Part of a small language model's weights: width 256, MLP 512 GELU.
MLP neurons of a small language model. Each row is named by its layer, matrix (up: input weights) and neuron, and shows model dimensions 176-239. Each number is 128 + 32 x the weight over its row's rms, rounded and kept within 0 to 255.
A block is one neuron, or neurons of one layer that tend to fire together. After each block is what it responds to, as a language model described it from the Wikipedia text at the highest values.

L6.up88 [ 88 141 173 101  32 175 127 177 183 127 149 142  60 128 144  93 160  66  78 137 108 113 150 196 122 110 153 144 168 186 153 135 175 178 120 135 144 113  95 118 125 130 139  97 137 131 139 119 122 154  97  80 124 132 124 108  94 107 104 143  39 147 196 122]
Responds to: Final pieces of a split personal first name (or initial plus period) just before the surname, as in Ke-ith, Jose-f, J-erry, in rosters and credits.

L4.up21 [111 124 127 128 128 137 131 151 166 154 104 162  38  94 116 139 133  77 204 108 167 156 153 165 152 134 128 143 138 119 121 106 144  97 182 152 124  84 126 172 170  59 119 101 107 114 163 101 122 171 193 153 108 130 208 139 187 127 116 142 155 148 127 111]
L4.up43 [ 84 206 121 125  25 101 156 187 129 136 152 127 164 111 195  60 172 118 155 159 152 107 102  71 145 100  63 148 156 146 166 146  68 107 146 111 102  98  98 133 174 130 122 100 138 104 141  67  82 131  75 117 141 177 131 142 134 126  95 155 118 139 135 148]
L4.up82 [ 60  46  97  86 168 149 151 140 209 174 139 110  65 110 142 135 104 102 127 122 179 178 145 143 138 107 131 137 119 123 127 103 133  66 135 157 194 125 103 160 119 134  90 100  71  96 185  67 127 171 171  74 138 122 125 135  95  83 106  97  79 151  90 136]
L4.up118 [159 115 117 130 132 144 126 205 170 110 138  71  98 111 192 145 131 148 121 131 135 130 140 144 141 109 105 195 151 138 190 144 100 153 146 123 203 116 132 145 173 124 174  98  75  70 170  77  97 140 199 108 112 169 158 181  98 196 100 127  96 176 140 132]
L4.up171 [113 101 126 116 139 144 140 199 142 169 118 199  88  68 107  58 130  84 152  89 117 139 136 169 145 156 136 155 125 135 113 129 127 109  93 210 128 107 129 194 219 163 144  96 181  92 130 110  96 161 118 157 130 123 168 169 130 131 128  92  79 122 129  62]
L4.up235 [103 179 132 132 136 162 160  91 165 151 153 150 106 154 148 125  91 112 125  81  73 117 162  80 141 109 118 128 111 107 112 114 106 165 153 143 180 117 118 145 208 122 151  93 121 115 152  93 119 152 126 131 112 116 162 160  89 123 145 145 120  97 142 138]
L4.up259 [154 108 100 131  99 127 157 141 161  93 125 101  68  86 176 141  99 112 172 118 166 115 155 102 136  88  24 155 124 140 100  77 149 148 123 126 166  83  92 142 179 111 166  97 144 103 138  52 100 147 165  99 143 155 189 159 128 144 162  78  95 121 180  94]
L4.up372 [114 138 108 152 126 189 164 117 121 146 143 137  75 133 129 147  94 142 138 159 115 134 161 104 147  76 142 181 124 125 123 158  93 157 195 161 165 116  98 195 205 138 124  97 121 105 137  83  52 169 101 102 130 162 135  95 114 133 188 141 106 158 170 109]
Responds to: Second sub-word piece right after a short capital or lowercase word-start in names and words, such as Pr|ed|ators, A|st|ronomical, Mal|t|ese, br|ing.

L6.up67 [160 191  87 100  69 183 162 144 115 184 117 176 116 103 104 113 103 141 173 170 184 130 136  57  97 121 128 148 122 128 143 114 163 152 132 164 160 150 149 135 191 122 143  97 145  69 170  87  35 122 123  61  98 187 141 191  97 124 152 130 122 150 189 165]
Responds to: Word-piece right after a lone capital initial that starts a split name or word, often h as in R-h-odesia, R-h-ine, B-h-atnagar, B-ak-u.

L7.up34 [106 157 142 127 124 142 167  92 227 115 101  67 101 130 128 106 145 142 179 178 203 147 116 114  93  73 110 164 141 156 132 137  81 165  74 114 188 114  81 150 155 122 130  95 145 174 202 110 102 146 138 151 140  99 186 151 107 148 141 108  77 166 148 106]
L7.up110 [143  97 116 144 114 127 141 133 165 170 201 109  86 151 158  66 135  81 118 137 140 104 183  95 156 112  83 143 114 135 141 140 158 145 168 167 100  90  92 169 141 139 102  97 161 109 173 113  82 122 134 151 118 105 159 113 117 171 159 100 105 124 116  99]
L7.up195 [177 157 102 139 151 139 153 170 172 147 150  94  81  94 108 106 112 105 116 143 129 142 170  82 121 104 103 147 103  75 152  86 122  58  91 149 118  91  92 118 138 161 177 100 140  61 178  97  56 179 136 145 115 130 179 151  66 150 155  88 126 129 125 106]
L7.up223 [142 141 110 197  95 132 138 142 166 172 107 133 115  86 138  47 138 116 145 146 126 130 172 150 152  81 135 146 104 166 139  86 112 153 106 134 168 120 120 154 147 152  92  98 133  71 121 100  26 140 147 176  50 126 145 180 102 155 182  63 116 132 166  76]
L7.up310 [139 158 105 154  91 115 159 128 176 124 113  92 137 125 130 101  87  91 119 120 127 163 169 109 168 166 101 164 138 120 120 110  93  94 123  95 141  95 131 138 161  89 100  93 189 138 149 174  91 123 101  60 106 126 120 180  55  93 108 141 134 103 203 141]
L7.up394 [149 167  71 166 136 129 157 154 178 178  96 181 148 126 130 134  69 115 148 121  96 145 169 132 140  62  99 152  89 142 149  96 105 115 135 156 115 109  92 148 172 127  86 100 153 104 152 144 112 156 152 175  84 152 127 113 112  57 112 115  70 153 155  76]
L7.up443 [ 75 153  34  91 113 159 155 171 127 201 110  66 145 119 118 149 104 109  96 141 176 161 116  94 167 102 143 143  77 118 152 113 130 134 173 172 150  86 115 124  90 113 171  95 128  69 207 123 128 147 103 124  93 141 124 107 108 119 160  38 115 171  81 133]
L7.up492 [ 52 114  63 160  90 134 178 124 174 118 208 172 168  83 100  81 139 134 140 124 159 167 140 153  87  88 148 172  78 104 163  93  91 140 116 145  50 130  83 116 143 111 125 110 138 170 133 105 115 134 176 117  99 116 171 143 139 133 165 164 128 118 155  92]
Responds to: Short word pieces right after a one- or two-letter word start, mostly after A or M, e.g. M-ax-imum, A-p-ollo, a-ux-iliary.

L4.up91 [115 120  79 109  86 179 116 153 171 149 125 150  60 183 138  70 173  95  85 107  90 164 109 196 137 135 123 136 141 119 121 104 146 130 131  93 194 153 156 136 180 122 141 106 120 149 150 128 149 212  88  83  99 135 153 111 140 151 117 129 110 110 130 105]
L4.up150 [114  68 114  75 115 142 152 152 188 130  97 169  94 125 159 129  98 141 123 148 108 111 127 103 176 180 140 138  36 108 121 109 113 115 176 154 139 128 134 142 138 118 103 107 122 140 173  81 106 166 120 124 134 167 141 135 156 116  99 107 132 153 124  85]
L4.up200 [ 75 135 112 124 105 148 156 155 175 146 178 154  64  69 164  88 105 106 111 135 127  59 164 131 156 135 170 196 222 106 151 175 125 115 149 120 206 136  79  90 133 124 104 103 113 143 160 180 112 132 110 136 101 117 113 131 150 130 102 114 171 165 104 148]
L4.up209 [112 146 126 103 121 146 127 170 133  70 126 189  90  53 183 134 114 145 148 103 142 130 145 104 114 150 134 138 163 132 149  96 107  93 128 144 171 103  72 130 156 146 108 104  79  95 170 125  81 161 128 151 160 156  80 179 159  91  94 115  94 109 180 137]
L4.up381 [ 98 176 137 163  85 128 116 174 173 142 161 140 120 119 155  92 147  81 136 149 185  92 116 164 128 155  91 174 161 159 148 106 123 135 147 158 174 136 136 179 126 144 123  94 215 112 166 112  93 151 160  72 110 196 115 151 119 133 170 136 122  91 139 114]
L4.up408 [ 80 113  81  84 141 156 117 144 170  93 157  96 134 102 121  71 118  75 142 152 104 122 172 102 137 109 108 168 151 135  86 149 113 112 165  94 162 113 113 135 166 128 135  97 180 162 189  95 109 159  92 152 108 137 123 190 142  54 152  69 120 126 172  45]
L4.up474 [ 61 116  91  87  47 144 110 171 155 104 197 154  67 139 155  63 185  83  77 122  80  91 130 153 143 150 150 175 141 123 156 184 126 128 170  85 145 132 111 124 123 188 128 114 129 157 152 150 113 153  95 141  88 107 114 140 106 150  89 103  93 144 162 121]
L4.up480 [132 105 106 113  95 170 115 127 107 169  91 150 120 136 173  97 143 108 153 106 120 142  66 163 168 124 140 160 115  63 155  87 114  76 120  60 135  77  90 149 143 129  82 117 121 171 152 138 119  98  91 159  59 110 114 144 168 166  94  92 165 139  98 162]
Responds to: Pieces of a person's first name before the surname, often after a role title or in table cells, e.g. Al|ice, J|or|ge, Har|ry.

L7.up103 [ 59 160 159 112  70 176 128 187 156 166 143 161  71  88 152  73 124  64 113 182 111  71 115 105 142  74 157 167  86 176 101 139 169 121 143  98  75 121  97 127 130 159  99 114 112 125 161 162 133 122  70 154  75 154 154 151 139 142 113 120 157 149 146 129]
L7.up185 [118  81  96 156  66 139 114 172 119  85 176 185 103 131 143  69 118 159 143 122  78 122 134 111 132 116 105 152 101 166 118  75  73 166 162 120 166 131 127 102 137 119 164  93 135 117 163 136 109 219 115 186 141 123 157 123  96 123 122 117 117 127 123 131]
L7.up194 [ 96 113 134 126 115 178 113 105 146  85 162 139  78  98 116 116  84 114 158 108 115 126 111 136 187 146  19 166  68 160 136 122 137 117  97  79 142 119  80 130 122 106 135  96 150 117 173 156 173 164 155 149 101 108 141 127 148 153  64 128 124 134 121  99]
L7.up207 [ 98 132 125  95 131 133 109 168 161 151 110 151  39 147 158  97 153 128 162 191 118 111 107 113 142 105 148 127 137 133 107 155 133  81 132 105 120 112 132 132  95 120 145 121  79 182 161 162 111 142 106 168  40  89 136 161 164  99 102  67 126 127 148 152]
L7.up216 [ 80 160 152 134  54 182 113 117 146 132 180 176  82 187 153  98 122  78  61 146  72 111 157 130 142 126 155 140  54 113 183 110  91 130 157 127 158  73 103  81 126 168 108 102 103 206 145 122 122 208  54 130  75 159 132 127 107 153  95  46 165 150 182 140]
L7.up322 [ 65 114 158 125  86 138 115 149 125 133  86 133 118  96 179 114 164  78  88 158  98 125 118 139 110 141 146 178 130 127 127 186  75 157 142 110 154 116 123 109 158 166 107  95 135 159 183 105 134 187 116 105  79 193 122  96 133 136 122 138  74 155 141 137]
L7.up357 [ 90 179 111 129  92 142 123 152 129 101 177  99  80 122 106  82 133  68 102 100  87  91 151  70 111 134 209 120  72  96 188 137 155 114 185 149  98 110 125 113 124 151 114 111 126 144 146  87 126 165  95  99 121 130 143 155  96 125 105  82 108 184 127 151]
L7.up413 [ 35 165 135 191 154 188 195 147 167 138 186  97  77 142 143 168 157 120 145 189  65  76  92 123 141  99 107 161 122 141 106 143 152  78 131 113  96 103  89 161 114 152  89 101 195 137 176  95 100 125  89 121 187 141 133 142 174 155  79 145 128 135 140  55]
Responds to: Single capital-letter tokens starting a personal name, often after a line break, list dash, or table bar, e.g. V(enanzio), J(ennifer), V(elasco).